config.toml
n_layer = 9
vocab_size = 12906
positions = "rope"
parallel_block = false
init_std_o = 0.0
optimizer = "muon_variant"
schedule = "wsd"
decay_fraction = 0.779
decay_shape = "cos"
final_lr_fraction = 0.02
doc_mask = false
MLP neurons of a small language model. Each row is named by its layer, matrix (down: output weights) and neuron, and shows model dimensions 160-255. Each number is 128 + 32 x the weight over its row's rms, rounded and kept within 0 to 255. Numbers have three digits each. A neuron's up and down rows have the sign that makes its largest values positive.
A block is one neuron, or neurons of one layer that tend to fire together. After each block is what it responds to, as a language model described it from the Wikipedia text at the highest values.

L4.down163:130127088113136121119172064088042110089130139066165127146159091118130161088148182056114142152128143135092167145132171152114186108134137099046153113110139148167152118186163092103161153150146113195160095099101139160125141156174127117176138159179098188068109146147158145123155171125077059110
Description: Fires on the indefinite article a or A starting a noun phrase, often appositive after a comma: "the Berghotel, a three-story", "was a Top 40"; sometimes fires on word-internal a-like fragments.

L3.down134:128137120160094159194075157189109090116152149100085117079200066175126087118128142161118105141194073192176128122133142083092146096102141138105083074111141155104170117107193147156126096093111129146121111173166131130144061091109133163110139092109104146126137098179134235126107111095106131054
L3.down277:118125151118137111140069081135125173151107082109157140163148134050099172117141104075136175164136098089095088116161160083119121089165105196118129163142119129143117129131121096127141121136071129075103153118107173152190091084065201179114154139158159105159154134155120133104135153147116116101
L3.down345:112100125158097121138140144166151124124156125129090150151171069112099170116193132157075107153150165123159131172171116132067148120111168196129172117173146134182140137096147160109109160153129181160199122151139074084132093171161086113131144122122164171175122145121118140125153115123106130086
L3.down356:097156130159162114148183118160113079107089146143154124071158067097099135171170083101114172136147181049092076133106142119071068096089121087127100175152093159140108100126100139106150134121115097092108069115063133128194156057130156107108096117092067150138131041133098099141094144121152124136
L3.down375:160138094146152137131141119111166174143149147107128151096174201156115146146119131125115118058112147143163111123085169139108105160131141182118166153146133104159101114126182095162121129172105122097126091094121142092185156113109110098137100111103082116103068173040170136094107109125147139126
L3.down506:140169152128123137171085139166112135080172181119161096140146134108136060116118162154081157141171165096105091039113171147155146152132088138130138168095142089185111051095124109172090104106118135141135094153100105099110108101095159125151129150152162097153044142159105092167056087104158087143
L3.down507:139101094165200135188132160125083130117129065160097098088153122156124203081106156156103155127160094134113103136146080133149095163133104131109093127103149095089199084150139123137084172119144121118136135156133128168159098156118130099130106172131121109157125139163162174104146159121128111134
L3.down585:112100104087114129182146047103108174148144200186116148090038093155147137151116142069140120129135096103173085109100151137155109106153056144226132112161134086087113154128109068034099133087100158182112114099124119169152085122095148129152135134125100150107050072120101156110133124075150126125
Description: Sentence-initial This, That, The, A, often opening "That same year" or "This resulted in", plus time anchors like "In 2004", "following night", and line breaks.

L3.down88:113111156108144113046102104140152108072213133106118133116103065115097143127071096171132120088098162117142134134174141160126137087136089111143131193152197098114086103102191112152144068136170145080094132154119106117103137178123164176106154184132109152112165207080143106144113148094199187122
L3.down102:167068172093134091149165132166139128088094115082133112076082084150125167100169118123168143098132085165111139073141174074082114169174013131157080140095079143100110138121138102095154158160142179137125145162149127110105121091072090138096129140144106117127181174152147130136146116119102158173
L3.down566:117125115163179184098173151160055131190123124101092154113093150121146139073151116164122116136073148133125124168079153182134157122087055117117137170076110154109183097121122144127103072105124107128160116080155141135110118141085124134078106174153119108118168088123116168166093164020144105138
L3.down601:082133163101107157073109113143153147060141110097096144184101122139103115171149120115102158089107121113084096076112125032173120130097112165131132121118143120112189090127171181147091124179174186100161120133156134100162115152114105156144145159121133090144156115111085125121165180078134101106
L3.down802:120142134089244132089138087202113107158161139137156148155150133144211103084095058125084150143105148112156132110120106128115174119089097147167144081197117103062059155099069161122156105161113147155157170075171192178163093092089149133176113116111161115089114103106073092138118128074131159109
L3.down860:133096194155088139108130163135159185188085160139108115131103111122111123107100170121146123196101088082184122155124105135155122126115075079112114088115130170166130132112182102041119121139074109108144121148131146183110091141172114104122137164093093130180128094065126155083123130090099129178
L3.down896:111156120150094087117178157088199098120171099158129144187161101098179102129161100167168118136147155128185123211133152150131111092091144182118153148089109183165115144121051098163136120099110083132181132110096150095152098098178101133133128145121184129085129183127125117131155095132159160055
L3.down964:153138125149125171122140140128143126138158146149161109148115137146067125116124127152102097065096169135169123089150182151131094159114078099120185123161142113112108112104157159101158094092107129079169107210115102111109134136137148111114114089131116094168184160134092153122082182149126087085
Description: Word-internal continuation pieces of romanized Chinese names after a capital initial, such as J-iang, J-ing, J-ian, often in name lists; weaker on other foreign proper-noun fragments (Cambod-ia, Singap-ore, Z-ah-aria).

L2.down24:086110062113136126186162096109088063091160156138139129165155069063167111142095140113120115107147190124129097131129150094108140110158117127120126130110091119177136093182091148150060138073045135152130092131141114163097110155201055059058067099116084103115119089159157134090124127112118106132
L2.down366:130100144184111085109166128171140141186089081155155101167113124120196143122125130139142124110165198154137162104135117115107120115129154160128163093099127068155133158183141137149156095105101104158034191148136084155164122146122153145124141174144121117146080135136191153167096118150089161109
L2.down480:122107134123124144088098193123133071176101110086146154166154150144120142143108184145150065089113098187190143147133128146119124144155107124121134125089167167126176124123150083095107141114075157128083160104144145062097124107125136142143083098175147119103152118140126163111097131084123088097
L2.down499:151130131095113197129139160125124117119105138165211122136107138130149162137139063095093103104120188108152106145100137047145098125131095215174138149132158115093130138187115161158121154123117208135087106150122125148199187133168123125154136114144102098134148046132147138100126099130126148057
L2.down629:063139125082132100126103140077090171152110154093137112177129140196067108109121107070078156106176151154146183114026097115172121112090160134074131131141150096151157151135156085161122138106103142107132086187097099151142143119173106123138131118129123112211105110176166175099103090160138108044
L2.down763:140121113129123159184122181157131125170115065122068120116122147107120082091099106147128129110146118147120132071169128122090133159114101142032122128099147136121097107078093094083110095146155175174121149122210192128161084152127100100126151153111115094099156098132121121145080126120092114131
L2.down997:146138128088122114119118153115099106144130095089143147133170151172139127180113155074128156103146143141059134143101101092217067138155122157120090107104060134100155121141123089145111155104134101158132111076145128127122111113124098134167141145165135071123078138129118093168130122156060168126
L2.down1005:176108174133146141133158122125145117196093076124154140130139143131114156077148135114110139081115152093131129089107082082169118112075122082087127101089133216105128125152122116120078140125092161152181099115104132120147135113169129123088120146139104178119154081135085153159119089181134152094
Description: Line breaks right before Wikipedia body text begins, after a title and short description (Austrian journalist, 1999 single) or after headings like ==History==.

L2.down43:183155192099149154175113084104085147165122112146132113099167109181124081138158094145163119142179098144137135119136147150148142115096162073102102096117094116178127132125124187207143140111041106086125120137160148113099135051173133154099075146097159086130146128108127178121146146095133175163
L2.down176:158164122090108142088144219173120105081053168116133124055117136170119183133111165134071170166151183059035129136117139149089146099201117167141136148102189120171160130155128147195141121112137123122089144093176177121133150078145131103129109147119104163123221084121179138107121086140096105128
L2.down192:104146097112121114123168098128168113117127090152128146143108085090088168172172135081098100155164095118107128095157058085143037103191102141082218155080104107125150136159089083100128109080145210135108185148124163091118087122089151120113124143079090099103180114155142128107139133166103159154
L2.down393:189169126105117107142105093173083152136160146180112158134124102175116186124172163141133120141134169130087152102132149099130088092128089196110163114115132136130177123161145141129114157040127129112128144102153114156072117118121132093143142098145125207156157155123137136147137084123128130112
L2.down524:099082102124172102152114127114133192126097131136153182087161115119068131046139081141119149055131142167120072097148073167148102180082037115107156114169081095135087150130153089162128136134069107119141090162103126121086111130129116152105137203124152117121117118080062144128099157118150112111
L2.down692:126087035112173159210096100073093151146167084134138122113222096134118065107110132079143103111134157134138133131155079114113112112165053133123122154147103115051148123135093120092212128174087110108114111166149165114082154103111123097147189137084116103151105075172096127153180171137130154066
L2.down902:130115132139102173099109110151153173111116170127098072117103090110130111155143160101077165108189123151113083141184076121084133151178094179134175129143206132159131092135033155132094136141110116086077148106161036089194089155156136208075091165157154144095149134169118126109153098100097179158
L2.down978:128141152156107137125110128172067136138111169157144139162110127131066111145162125098131131098143136147098161093114127136133149172088108197040149096099053153158143136205104160154155129124127120112158114142161145117070096164139079104116115102061134150153132141170080102082094177111146122126
Description: Second newline of a blank-line break in Wikipedia articles, especially right after a ==Section heading==, before text, subheadings, lists or tables.

L3.down114:129159139123180128154167088038098068136174148110091108141105085093145136134090130082150164159092217130143087147140135126126136047068095142125132116071126082170129149141179161064131157213148132180157089096067150128120181145147106137135120178158140091103132136186144153114111076108115157167
L3.down232:105099094152141112120161114100141115149083131151137170132117132140166131142116115078092123140089111157222149160131133124141119133098103116090146114112151078116047111095143148085147173115090176130131105140130201081144075156154143159145100145080113167118051109118107136121180147116093106096
L3.down431:104132143150100127155140097032102213134189127160090132113127093143148131163126150126137133127146112149153168086112147165179157174145094160097131117159132111076172098098161120047097147118101102114134128112117120114092115141141099116206143139131131116181130094118161154111144111137064093086
L3.down594:131083120127134141063157061144125123151142165125158135136084157100086113154111153114122136097109122104154117075138129093171147144127166176139126129142176135117087165065058135175144105168113137153138152084157112132144119096092131123173151102071169156130149117160140153105149197187122073116
L3.down698:121138122098141132123131142058142093156110136147113123119140114117147157114106168148141084163106144098255137157101157139160115138122169092146125130115101131166134159109102157060184120102118141122144116124172097162137148141105137208120149120112114111138148120133139074148099141104111123181
L3.down706:118141152151081131186181142173153103154120119116115147123100135145118125120175131128152149119122163205160109100107087126122081121104173115164108139145172074163149138163105139071104170118108118097121110103119060117117095121142135106121118146228160094141140113157074096129117113126108124194
L3.down788:158159124132139099116119116083120091131112111101155144163139104136186109123092137140158137098139142174207140163124090106136153053136123072145165122119138089124142136175134079093136147157128132125119079177102103178131171131159105150133109128151123151119090083169119074158058097108125088143
L3.down934:078152229125115117157082078052105103056101150110099113108087106094149140120085094127117191112099162144111097124164168155183102096139166138104113100112089143140140160179124072144123136152095150135138095157119172111087149090140209114103151150213115120104154125163134151103051174112096146128
Description: Articles like the, a, an starting a new noun phrase after clause breaks, prepositions or dashes, plus the line break after Wikipedia article titles.

L4.down692:148205130110109116101120100116152146147091137164122117174143083121112139123123163142137125123162163133108168156160100116142170112107189088161114082109162135140112213065068145148108125130112180072158175093173198178102151123166062166137114090171123134155151110117131097135094132109127139141
Description: Sentence-final periods or closing quotes ending long clauses (e.g. "this case.", "last effort."), plus newlines ending wiki table rows or sections.

L2.down70:186154127103130124172131112172161110166109137153090202193146124105150096157150078087158016116189109156149135129126119104130135136156108111113112161127196167163190157110144128123131088118087107090135140149173130122144135161185112204118192171163154129112142110089126162113093141186118171112
L2.down363:161191073127133113105121137087136138174157107142110071049042142108170135173119096128145120125135161076165162101110145106122107093154136098180125145116148195155148109146119127081139132116139093175145150198127107152105135143129139156150142129132153129137109187197135121100102135154062105150
L2.down380:161166114099154162170138117117121117149098122169116162123107137154147146123133160122175088071171161110116136187122086119183152072140097100139212139139122191111098141113140101113145056131079095036123094173122131106142141160094161151085169141176131164161126138174116075058108135116138092106
L2.down498:123124064126057132089141045147092123156092122101123117079139113147179165127149100156088151116094128132137116124165131129147194132151076141161133160146135178134112108075197076143122068141139148105092099144107082103133131154153113111174184115106117137092131170133110178191106139128093088116
L2.down537:119044147113113154118054108160147112131102139105147090165075133109139168121105108083130120140164129143111111095093112136153154085134118115108102069120119114129106126132142150124128080124124110138084137149190166166103158103137153157151151143157148093144091089115154095103067148131093111142
L2.down785:135116140215124064130184121109124103127097046103174170152179126137140151146087117186152172136113130133138142160127119128090116172105101155058119138074095192118102141129181108193177157142096104128118119095091130133090156115169129112125175080145129140108085083129133098141129114128095118161
L2.down847:174136111078096166127163139121133173074114098189091151099142151151135193124135143106121111112140123141096216146124057159103085175174094135156120083102095071116112113179117143092153158193117047153118065127243068117111095120105205098118109156137104155122128144122144069108138139143112153066
L2.down932:045122119119157129113113155122099140086094126120125066068105186127099066090089073108121136170200148095143136138130136124123095058196195168153137155152071144135084079116154118107126084161109132128131162219169109130111178092128166131133103110148154150139176138145152158159092127140034148114
Description: Second word-piece after a one- or two-letter start, mostly in names and often a Chinese syllable rime, e.g. L+ing, J+ian, L+ang(ley).